config = dict(
    n_layer=9,
    d_model=256,
    n_head=2,
    n_kv_head=2,
    head_dim=128,
    d_mlp=768,
    vocab_size=2048,
    activation='gelu',
    norm='layernorm',
    norm_place='pre',
    norm_eps=1e-05,
    positions='alibi',
    qk_norm=False,
    attn_scale=0.0884,
    bias='all',
    tie_embeddings=True,
    parallel_block=False,
    init='normal',
    init_std_qkv=0.0312,
    init_std_o=0.0312,
    init_std_up=0.0312,
    init_std_down=0.0312,
    optimizer='adam_atan2',
    lr=0.00142,
    lr_mult_qkv=0.5,
    lr_mult_up=0.991,
    beta1=0.95,
    beta2=0.98,
    lr_head=0.0072,
    warmup_steps=257,
    schedule='wsd',
    decay_fraction=0.774,
    decay_shape='cos',
    final_lr_fraction=0.1,
    batch_tokens=32768,
    seq_len=1024,
    doc_mask=True,
    train_tokens=289900000,
    steps=8848,
    dataset='wikipedia_en',
)
MLP neurons of a small language model. Each row is named by its layer, matrix (down: output weights) and neuron, and shows model dimensions 128-255. Each number is 50 + 12 x the weight over its row's rms, rounded and kept within 0 to 99.
A block is one neuron, or neurons of one layer that tend to fire together. After each block is what it responds to, as a language model described it from the Wikipedia text at the highest values.

L3.down32:27 66 56 49 45 59 50 44 50 57 23 39 66 40 71 49 30 54 39 61 70 38 41 52 32 50 55 43 56 27 40 43 55 68 65 46 52 41 54 46 69 47 31 47 37 33 75 46 49 48 58 44 45 62 61 47 43 42 34 36 55 59 51 55 73 63 64 60 59 60 38 56 64 53 58 38 26 47 46 50 47 58 48 54 66 28 56 35 67 48 74 48 45 49 59 55 25 42 49 68 42 53 56 71 22 35 35 34 52 48 52 42 40 34 38 42 31 64 51 76 70 57 50 52 48 12 52 71
L3.down104:56 41 62 50 46 54 56 47 32 45 50 57 47 58 30 41 47 52 41 33 70 49 39 43 56 43 43 48 38 47 36 55 41 54 42 30 54 32 66 42 53 40 39 40 54 62 56 40 76 55 38 53 35 66 44 32 49 41 35 26 50 56 63 28 60 41 70 56 44 48 65 56 48 31 41 44 61 74 59 42 44 46 50 28 63 47 79 62 65 23 61 35 53 49 36 66 33 52 55 76 61 36 47 61 51 46 50 47 67 44 52 29 37 60 49 48 37 56 57 58 64 44 63 58 57 55 34 67
L3.down242:66 64 51 55 64 53 43 68 45 20 77 48 48 54 63 29 32 46 36 45 53 64 61 52 50 47 29 38 45 52 54 67 55 39 25 46 55 59 47 56 51 50 45 73 51 16 59 53 40 24 37 49 33 45 46 45 34 53 45 48 26 52 57 44 68 55 56 58 44 46 51 54 48 66 69 44 52 44 72 39 50 40 46 51 59 51 49 25 71 60 47 40 28 74 55 41 42 47 61 54 56 40 28 56 23 74 61 42 59 55 41 50 52 57 58 48 48 48 64 45 60 39 47 58 42 44 59 32
L3.down711:61 43 40 44 54 69 48 64 61 60 63 41 55 62 77 45 31 58 49 53 55 60 08 42 49 43 45 36 40 48 17 67 46 45 44 50 56 50 64 44 48 61 63 43 34 44 49 61 51 55 37 60 61 77 52 54 36 40 28 35 56 40 41 49 57 48 44 66 56 49 52 53 61 56 58 63 47 68 69 56 52 63 58 49 59 41 68 67 87 62 54 27 63 62 46 52 47 71 59 72 56 36 35 54 55 51 38 31 58 48 36 63 47 48 56 46 48 78 61 57 49 54 16 68 46 15 37 54
Description: Short consonant word pieces, often s, n, l, d or k, just after an opening piece such as co, po, vi or lo, as in propo-s-al, co-l-lege, provi-n-ce and Po-s.

L5.down11:52 59 55 44 37 43 58 62 52 56 46 40 32 50 55 75 52 66 48 64 33 41 52 52 64 70 60 45 22 26 49 54 26 52 39 40 48 78 17 60 56 55 51 66 38 36 62 34 58 52 71 55 59 40 54 69 57 45 52 68 59 45 56 45 47 49 29 53 63 44 54 56 38 47 49 44 51 41 33 42 65 62 46 51 25 35 75 40 18 73 58 60 32 59 59 43 56 50 42 48 39 43 41 44 44 51 72 61 56 36 55 54 62 43 39 56 63 48 36 50 46 65 24 76 61 50 44 66
L5.down74:49 41 63 63 53 64 60 42 43 49 42 33 65 33 47 52 49 49 29 61 54 51 58 46 50 63 43 61 56 55 35 55 28 31 43 47 51 59 57 54 53 41 53 36 54 55 76 55 54 27 49 45 44 52 65 55 43 65 49 49 42 59 32 26 22 36 40 44 27 56 58 49 50 73 61 46 58 51 45 45 60 79 49 42 46 35 31 64 49 57 21 49 59 21 37 49 43 55 48 49 65 51 43 67 73 42 38 51 44 59 52 63 68 66 53 40 56 44 48 44 64 37 73 57 70 58 51 61
L5.down92:57 55 62 59 38 36 52 55 67 52 53 46 67 48 63 63 57 45 59 39 52 42 63 37 59 37 63 43 54 62 47 36 57 54 43 50 50 57 37 27 48 49 75 52 41 59 55 37 66 57 18 54 66 68 34 48 48 24 57 45 54 42 31 34 51 45 38 51 59 53 59 49 52 43 56 59 64 43 51 59 29 34 66 46 50 42 39 72 80 34 34 66 62 45 62 36 58 57 35 57 59 32 42 74 67 54 48 42 52 53 45 53 47 67 55 48 45 57 59 49 49 56 31 36 76 42 31 30
L5.down197:48 48 74 51 34 68 41 46 65 43 56 15 48 67 60 61 44 35 61 46 54 56 53 36 47 53 41 48 58 46 63 56 63 53 71 50 30 51 42 47 29 64 37 56 41 37 45 60 50 37 75 54 40 62 71 33 40 61 53 41 48 50 49 51 66 52 49 49 50 48 52 52 52 32 41 37 80 36 40 62 55 56 31 63 48 41 35 31 68 60 52 62 50 52 69 37 65 59 44 68 30 32 48 58 63 76 57 43 45 63 44 39 54 62 56 49 54 36 56 49 41 67 58 49 40 55 77 58
L5.down298:60 56 36 46 35 54 53 65 44 24 54 55 46 70 68 47 64 42 60 34 67 40 42 64 38 47 48 59 42 50 41 69 30 53 53 74 59 47 56 66 51 67 50 56 63 48 53 60 20 48 37 30 49 66 19 64 40 53 52 48 72 45 43 41 54 49 39 71 38 53 56 50 67 68 45 43 56 63 50 27 52 56 38 48 23 29 53 46 36 25 46 64 47 46 33 50 50 44 48 38 52 42 42 46 53 52 28 51 63 52 47 57 37 31 60 49 68 48 53 74 44 51 52 76 34 61 47 49
L5.down379:35 63 60 61 55 58 41 64 64 47 64 31 40 65 60 45 38 34 58 49 31 40 41 59 55 39 41 52 47 63 43 59 51 59 61 41 41 62 67 52 57 58 32 49 28 43 32 49 53 54 72 59 61 51 65 31 53 68 58 65 49 66 39 54 75 29 49 49 47 46 44 59 35 55 45 55 55 67 55 41 50 37 42 74 59 57 32 51 56 37 63 24 53 62 58 24 52 43 77 39 59 40 63 31 63 44 63 58 31 37 56 54 39 41 39 56 45 37 36 47 50 54 59 39 67 42 59 55
L5.down491:54 41 49 49 71 65 37 55 64 43 58 39 66 45 36 28 72 43 41 51 71 59 54 24 48 39 46 48 58 64 48 37 63 54 52 61 31 38 41 50 43 56 37 41 45 33 47 43 51 54 64 58 42 59 49 44 34 47 66 48 41 60 41 21 36 45 37 80 47 37 45 35 61 51 54 54 38 43 59 48 31 60 43 55 39 30 50 66 58 37 47 64 60 61 49 38 58 57 49 40 56 48 57 68 55 54 43 50 54 33 61 43 46 59 37 34 44 73 71 69 48 47 31 46 62 59 46 51
L5.down521:54 08 76 56 56 46 54 58 46 60 36 14 52 41 57 49 54 61 61 41 36 56 47 73 37 49 48 65 35 51 41 68 73 56 45 57 37 48 48 59 34 44 20 51 49 44 42 32 49 39 40 37 71 53 37 55 43 48 33 56 59 46 46 38 73 38 44 60 44 43 44 31 53 57 52 52 51 40 54 91 50 51 37 42 61 56 60 58 52 36 56 43 55 61 59 51 68 67 48 41 66 48 36 65 54 51 43 47 39 47 56 60 46 64 30 55 52 46 53 50 54 54 59 31 38 60 64 29
L5.down560:26 60 48 47 40 53 52 75 47 44 29 59 52 64 45 36 53 55 40 54 39 37 49 76 58 62 48 45 59 33 26 45 52 33 43 65 56 59 56 51 53 50 49 62 57 37 56 42 57 44 56 54 30 54 47 60 39 57 39 60 40 56 65 50 66 39 53 50 45 34 53 36 21 30 70 32 76 60 51 34 46 46 36 47 48 61 41 54 31 37 41 49 41 67 45 66 36 31 40 76 55 53 27 35 14 54 45 54 43 12 58 31 42 55 59 41 63 50 33 58 45 31 44 58 50 65 37 51
L5.down598:57 70 35 23 19 74 69 48 42 38 58 54 48 50 40 71 62 55 52 56 77 36 53 68 45 51 64 53 47 57 36 42 58 38 60 49 61 69 54 54 49 53 59 52 60 62 64 56 52 43 58 48 64 56 55 63 57 51 32 61 57 66 65 63 39 48 44 44 66 56 12 48 36 55 57 19 44 51 36 56 80 56 75 38 38 36 51 52 48 85 42 44 56 48 45 38 52 50 85 33 38 46 49 40 57 62 38 46 35 44 51 58 60 56 34 57 58 59 62 59 49 52 38 45 63 26 68 40
L5.down602:49 58 50 51 62 69 41 48 42 54 34 57 62 37 42 38 81 61 42 65 60 51 36 57 47 49 26 26 57 24 54 45 61 51 47 46 35 76 41 44 64 88 62 29 41 42 50 40 67 80 54 60 60 88 48 31 46 60 67 38 46 40 54 45 66 30 41 30 44 50 31 34 42 24 82 57 50 58 63 56 69 54 43 40 37 54 58 50 41 66 29 46 64 49 59 50 65 71 49 38 64 55 62 45 35 44 50 51 57 52 45 51 51 65 58 63 44 35 48 52 44 56 43 57 62 51 48 32
L5.down631:29 81 51 59 78 44 48 51 46 29 46 61 54 69 42 56 62 45 50 79 59 42 56 57 52 43 60 53 36 36 59 40 56 43 82 59 63 59 17 43 39 47 41 48 52 56 38 51 26 52 54 45 47 35 42 63 52 58 44 46 48 58 44 56 39 42 41 42 48 43 53 38 32 23 35 82 44 47 36 54 55 38 52 52 72 68 57 67 43 45 56 59 89 48 67 42 46 56 30 56 59 39 33 48 37 36 62 38 48 44 77 43 41 53 41 43 57 37 47 55 48 59 58 46 59 47 36 55
L5.down665:64 51 36 57 53 30 43 47 49 34 48 53 41 68 51 29 71 44 64 34 53 36 50 48 46 41 26 38 58 36 39 66 39 29 49 51 66 58 36 49 46 37 59 62 60 62 53 80 53 46 68 47 46 66 65 68 61 56 63 52 27 62 46 54 49 50 44 62 48 42 44 45 53 51 72 52 48 41 50 39 50 44 40 25 45 44 41 40 60 42 75 36 49 56 35 51 44 49 58 51 42 56 31 46 44 40 52 51 60 55 43 41 69 47 50 62 20 57 47 86 45 37 49 53 55 41 59 62
L5.down695:68 48 42 74 20 72 54 45 46 41 45 66 26 48 65 39 53 53 38 56 48 58 59 47 44 50 64 32 63 57 54 55 38 54 53 63 52 43 47 43 30 40 54 63 80 56 49 42 42 42 37 67 43 72 60 56 50 39 48 36 54 44 61 41 55 76 58 51 56 51 61 77 40 47 21 50 32 35 43 50 27 41 60 51 74 62 54 51 47 41 30 54 45 47 41 75 51 77 50 42 38 66 47 63 53 51 45 55 66 55 17 42 47 64 48 45 22 40 62 47 42 64 45 47 62 41 45 40
L5.down706:52 49 36 52 50 66 63 51 43 53 51 43 43 49 59 77 39 50 44 59 46 24 61 55 66 54 56 39 32 32 62 39 43 37 57 42 50 44 48 35 37 45 42 47 30 46 69 42 72 66 55 51 44 68 30 52 58 51 62 50 28 64 58 65 42 37 45 55 52 42 47 49 30 38 54 46 49 53 62 45 41 50 65 51 31 56 35 64 53 59 39 57 61 45 59 57 57 64 36 61 32 53 62 52 52 52 70 70 55 20 23 46 34 38 52 48 36 51 48 25 32 52 36 50 48 48 52 69
L5.down761:45 56 16 45 45 64 58 59 39 75 68 48 47 48 81 83 66 42 55 59 53 59 65 68 31 64 48 69 55 37 35 73 48 49 40 51 47 59 52 47 55 43 54 64 62 46 55 64 47 37 48 49 64 44 37 51 76 54 54 50 52 50 50 51 54 36 34 56 48 38 75 46 60 50 56 45 59 62 48 46 55 37 54 48 60 34 42 41 40 44 40 55 43 47 35 48 40 46 32 62 45 42 38 55 45 56 68 47 39 44 69 38 40 46 47 51 42 49 38 34 44 46 33 56 55 53 41 53
Description: Year pieces in dates, mainly the century prefix (19, 20, 18) or its two-digit ending, plus month names, as in "In 1922", "(2015)", "16 April 2006".

L3.down161:52 45 45 33 59 44 41 52 62 48 42 35 35 45 55 38 28 56 46 42 38 61 47 32 46 45 41 67 30 52 58 71 29 52 52 31 61 53 66 49 32 36 53 48 54 47 40 33 49 43 37 33 48 42 41 53 68 48 37 62 50 55 58 61 42 72 49 36 50 40 35 67 50 58 70 58 59 57 55 59 40 70 57 41 61 61 64 44 71 42 45 46 59 66 40 42 58 60 62 42 69 39 70 36 37 41 44 54 57 58 68 66 65 57 54 36 54 49 59 53 47 33 64 31 40 46 68 55
L3.down180:55 37 67 44 70 54 79 65 47 64 46 49 74 43 51 59 59 66 56 36 30 28 43 35 50 66 51 43 43 63 40 65 31 43 67 48 59 55 38 34 43 49 36 40 48 37 44 63 49 57 43 42 47 24 53 35 72 51 38 37 60 58 45 47 41 48 46 39 66 58 66 37 66 58 31 52 41 49 66 55 55 65 50 58 45 55 51 49 56 50 40 23 67 61 66 67 45 71 47 38 52 58 44 39 43 69 39 56 40 37 42 54 51 51 61 39 56 58 46 63 72 60 19 65 33 50 68 45
L3.down354:56 38 52 40 45 35 70 62 71 43 66 49 54 42 71 55 66 57 65 62 68 38 64 39 39 66 42 79 55 36 73 53 56 42 49 23 66 44 43 39 44 68 49 51 35 52 38 45 48 45 62 56 45 47 64 45 34 60 50 42 42 74 46 66 63 41 36 43 41 45 41 76 44 51 36 51 40 64 42 44 48 61 42 58 67 64 45 43 38 49 44 50 53 50 25 39 52 67 39 57 48 53 57 43 37 54 37 42 46 36 84 55 55 53 59 41 49 56 33 40 48 26 39 60 22 46 58 62
L3.down688:36 52 39 58 45 61 42 48 68 39 37 24 51 43 49 48 34 34 15 52 40 57 36 38 85 31 38 62 48 49 53 52 20 45 30 40 46 41 60 58 57 42 44 34 52 45 45 35 53 37 53 53 45 33 41 57 63 62 66 50 37 59 37 51 48 55 41 38 35 53 65 53 33 41 68 56 65 66 65 30 85 56 45 60 51 69 61 37 39 65 66 49 48 37 44 42 53 33 36 53 65 52 70 52 37 46 66 53 57 51 53 50 40 57 61 61 42 42 43 64 46 46 54 31 61 64 40 51
Description: Second halves of split year numbers (19 + 90, 2011 + –20) and the "to" in year ranges, in dated biographies and tables; occasionally word fragments like the + y.

L4.down675:48 40 58 40 65 54 51 46 64 35 33 54 38 56 52 60 48 75 71 64 42 44 35 67 40 61 46 34 45 53 55 38 50 46 56 40 73 27 48 62 39 72 58 52 53 27 55 48 42 41 41 47 55 52 51 44 35 45 47 61 60 43 51 50 60 63 48 37 61 58 45 45 87 37 52 30 27 65 20 57 34 49 50 52 51 44 49 44 58 59 47 60 59 39 61 57 76 60 65 61 46 35 54 62 54 71 36 57 59 49 51 57 61 47 68 55 40 63 35 76 60 26 39 54 59 48 59 63
Description: Short word-piece tokens inside a word split oddly, mostly a lone "s" after a consonant cluster, as in cro|s|sed, pre|s|ence, P|os|thumous.

L5.down22:57 29 41 59 36 36 55 63 63 66 26 64 66 47 66 28 38 62 52 62 47 35 61 58 38 62 39 29 45 53 63 28 62 65 24 43 58 59 48 50 58 49 43 44 64 60 32 42 46 72 36 57 42 34 36 50 47 53 42 45 30 46 49 53 42 35 60 57 36 68 36 59 43 42 51 32 57 37 65 48 50 59 44 43 72 38 34 51 49 38 44 38 57 43 51 61 48 38 63 47 45 40 55 41 60 54 62 48 67 32 29 71 41 44 52 66 71 51 58 65 51 48 41 60 61 33 54 38
L5.down33:45 54 65 40 42 67 51 42 60 45 37 57 60 38 44 37 68 36 58 57 69 45 66 30 49 34 35 57 43 58 42 53 59 43 42 37 74 48 54 35 51 60 38 45 45 49 43 55 27 67 59 34 42 58 39 62 26 74 76 48 45 45 30 37 19 64 46 45 50 56 50 36 66 49 42 50 42 24 62 54 40 57 49 50 44 63 61 57 35 39 55 43 44 36 53 44 32 37 48 42 60 53 45 52 45 62 39 45 53 39 59 55 26 50 54 59 66 55 50 59 46 64 43 66 54 57 39 51
L5.down88:56 46 41 45 44 54 36 54 36 50 31 53 56 34 54 36 48 48 47 41 39 45 48 73 47 52 36 82 61 41 57 46 35 32 41 48 45 56 45 36 47 35 15 64 46 62 64 25 66 68 48 53 49 67 51 71 70 61 42 64 25 50 61 51 62 60 42 57 46 57 30 59 56 33 20 67 65 31 32 48 50 73 59 49 44 40 47 62 46 47 43 61 59 46 32 30 41 32 55 54 26 44 53 78 71 54 57 44 26 45 72 30 40 37 57 45 55 46 64 52 46 43 42 63 71 50 49 40
L5.down129:66 67 33 47 41 55 58 41 27 64 43 61 30 62 70 48 39 50 49 47 46 48 67 44 19 47 42 47 53 54 38 54 62 45 60 68 68 85 44 42 55 32 60 61 49 48 64 47 54 62 39 39 47 68 37 76 38 41 54 51 45 44 54 35 48 43 55 35 43 46 55 64 70 60 71 48 45 34 34 53 36 54 61 44 61 44 46 36 39 29 73 50 60 52 67 41 36 41 54 51 59 49 48 52 56 55 58 43 85 45 48 57 46 43 39 61 55 51 29 31 56 38 58 50 59 66 31 55
L5.down201:50 52 42 49 40 53 52 60 48 61 47 43 29 65 51 40 51 23 59 67 55 70 69 62 53 50 50 36 53 46 52 41 62 52 36 25 47 25 39 55 32 55 46 47 69 38 56 44 56 71 49 49 59 60 54 55 41 40 58 37 35 63 49 75 76 73 52 54 42 57 57 60 58 55 58 30 58 47 32 45 30 31 54 26 42 51 66 47 40 67 52 45 23 44 67 68 48 69 50 61 55 48 47 36 73 53 60 41 30 44 47 53 38 38 42 63 53 67 49 49 64 65 73 51 42 40 80 52
L5.down289:47 46 62 43 44 61 57 59 53 33 30 50 56 62 53 48 17 38 46 58 46 44 46 30 36 34 39 62 46 51 55 46 49 52 25 55 43 63 75 64 43 48 50 26 54 54 65 50 64 53 44 76 60 49 59 66 47 24 49 47 51 45 54 52 53 65 41 50 34 36 73 44 51 21 59 53 50 34 44 57 58 74 56 51 74 57 41 65 58 41 59 41 58 35 66 66 33 49 41 63 61 69 59 57 60 48 61 32 50 65 58 39 36 56 49 64 53 42 61 42 63 41 40 39 48 29 58 49
L5.down346:44 49 26 37 61 37 49 27 74 51 65 33 38 53 42 48 40 39 58 44 65 49 47 48 62 52 50 44 29 24 45 32 36 42 49 68 51 50 63 45 51 55 41 53 59 45 60 59 37 55 52 43 60 63 55 60 59 31 42 57 24 33 58 51 44 46 56 65 53 57 36 61 55 58 56 60 35 63 53 57 43 71 61 59 62 61 47 41 56 59 49 53 39 69 73 66 54 32 23 51 38 32 43 53 44 61 68 24 68 28 37 72 64 34 42 54 49 39 40 54 52 46 51 69 40 45 40 35
L5.down428:64 47 43 65 52 51 39 56 70 50 40 45 61 34 31 46 48 50 58 63 42 46 46 51 46 38 62 45 62 55 66 62 58 51 52 54 55 61 36 42 20 76 44 51 60 41 41 46 57 41 60 69 48 37 41 46 57 52 58 59 55 21 39 50 50 42 41 55 31 75 42 49 35 55 40 56 57 70 67 61 31 52 32 38 60 47 52 41 33 49 41 24 56 52 58 60 46 48 41 31 42 60 32 49 54 61 54 39 43 42 56 40 48 47 40 25 46 43 54 32 49 45 18 67 61 33 59 36
L5.down513:56 47 44 65 41 51 63 33 40 48 57 73 50 51 77 70 60 50 39 61 72 36 46 39 53 49 73 42 46 37 54 47 62 23 42 60 68 51 61 46 39 28 60 70 55 33 44 26 50 47 53 44 61 72 51 55 46 67 45 40 65 44 71 51 39 37 45 35 38 76 61 55 56 63 33 48 35 45 40 31 52 53 48 62 38 47 85 41 74 46 32 44 57 16 46 60 53 44 57 58 49 65 42 51 47 47 49 41 36 44 54 47 41 61 34 47 58 57 53 37 34 57 48 58 36 51 62 45
L5.down578:78 37 73 68 55 33 27 33 43 44 58 52 50 47 47 39 49 66 66 50 46 49 50 73 45 39 71 63 44 33 36 42 26 62 28 50 64 48 60 59 67 52 27 63 22 45 52 29 77 32 48 53 38 45 41 30 49 63 56 32 64 37 46 49 68 34 42 63 45 32 55 48 43 65 41 50 68 51 65 50 70 56 47 48 23 44 24 41 28 62 49 46 34 62 62 54 43 58 49 58 57 58 66 41 58 53 60 68 36 31 47 59 43 76 70 44 33 52 44 47 53 50 57 62 32 70 44 48
L5.down608:53 55 61 63 29 49 42 50 46 41 71 37 68 61 54 71 38 45 60 68 35 33 34 76 56 49 48 58 60 51 51 46 38 66 37 59 74 58 57 48 51 39 40 43 47 47 53 51 53 50 46 56 44 64 74 25 45 46 51 27 42 46 31 61 53 28 56 58 49 67 50 36 70 37 41 36 57 45 47 53 37 47 63 55 42 70 43 59 50 53 35 59 53 46 43 40 53 37 49 67 35 30 59 65 47 45 46 62 43 41 55 57 48 43 24 44 66 50 61 66 48 47 52 52 29 35 41 60
L5.down618:22 25 43 54 53 45 28 57 36 44 60 68 55 35 42 48 54 48 33 38 69 30 42 66 45 64 46 47 68 33 39 55 56 42 59 32 51 55 59 52 68 67 35 56 78 81 46 31 19 59 57 54 44 47 53 59 60 58 58 46 52 68 49 39 43 47 56 50 44 45 60 51 69 53 32 43 49 57 35 75 60 39 40 76 67 42 63 58 51 51 51 51 51 51 56 73 72 49 42 56 53 64 43 33 35 41 46 54 39 56 60 53 34 48 42 47 42 41 52 30 49 54 60 51 43 50 37 59
L5.down635:54 44 56 61 42 47 62 47 49 51 58 45 65 52 56 50 48 76 37 74 40 46 46 69 52 45 27 35 32 32 38 58 44 53 36 47 60 42 29 66 38 42 56 40 53 22 41 46 48 74 44 33 67 53 61 36 51 88 15 50 48 40 47 63 43 36 30 42 50 41 30 50 66 47 49 61 54 62 39 65 51 68 40 44 60 43 70 41 37 39 47 44 30 38 50 38 48 70 61 41 62 47 49 56 49 45 52 37 58 44 51 51 58 52 49 38 58 50 55 53 30 40 49 48 31 42 58 45
L5.down732:59 59 52 56 38 65 58 41 38 54 61 57 45 38 59 62 64 54 49 39 39 66 40 37 30 36 84 50 52 54 56 39 56 44 47 59 51 52 46 73 50 38 61 53 75 29 81 40 62 39 33 47 37 33 44 50 59 70 47 44 42 48 55 53 42 44 50 45 65 51 25 50 34 69 54 26 52 38 51 47 27 49 48 48 53 59 56 37 42 51 41 63 54 54 45 51 53 34 53 59 57 72 50 35 37 48 60 55 34 46 45 27 45 50 21 64 48 37 48 37 63 60 39 49 75 53 40 47
L5.down745:64 55 49 46 53 67 53 49 51 50 63 50 48 66 73 45 42 40 55 28 59 46 34 38 73 47 63 38 50 46 52 34 54 38 59 58 56 42 46 52 60 38 49 65 51 53 55 62 46 46 39 47 41 27 41 37 43 46 48 46 12 39 40 56 62 53 32 34 63 32 41 44 59 66 46 64 54 56 47 56 67 54 52 71 35 49 63 27 46 70 51 61 66 55 51 56 42 41 35 70 46 37 39 58 48 63 51 52 61 64 45 56 40 47 39 74 56 44 34 48 48 41 42 73 49 50 41 41
L5.down760:51 68 50 47 52 45 50 40 60 45 50 55 52 48 54 51 64 42 49 28 69 17 61 28 55 53 59 69 37 39 61 33 46 46 46 42 52 62 34 41 56 36 62 52 37 33 27 42 61 57 50 34 42 35 79 60 58 63 36 63 49 43 54 51 41 53 45 56 56 43 59 52 73 40 55 43 59 57 64 43 69 59 37 46 47 50 53 55 59 40 51 47 51 54 53 54 38 62 31 53 70 50 47 61 72 62 74 53 49 72 62 49 34 64 44 23 60 28 44 50 39 29 66 60 29 39 46 65
Description: A lone "s" token (sometimes "ed", "ct") inside a word oddly split into fragments, as in bi|s|hop, Po|s|ition, E|s|tonia, Mu|s|lim.

L4.down181:51 28 46 46 48 53 33 19 54 44 50 73 42 31 53 59 43 29 29 44 39 36 34 46 53 32 63 53 59 35 55 60 39 42 56 40 47 56 62 40 20 42 43 35 54 42 71 66 51 50 54 62 30 65 36 36 55 43 28 53 30 63 48 52 47 60 42 64 42 63 49 76 65 42 70 45 45 62 71 38 48 80 39 50 61 37 65 64 55 42 61 68 65 47 53 69 33 64 53 53 45 58 40 34 32 52 70 58 53 61 43 45 61 65 39 58 38 59 33 48 50 77 46 59 57 46 50 56
Description: Year tokens, especially the century piece 19 or 20 and full years like 2012, 2021, after in, since, or a date. Also word-final d in mid and described.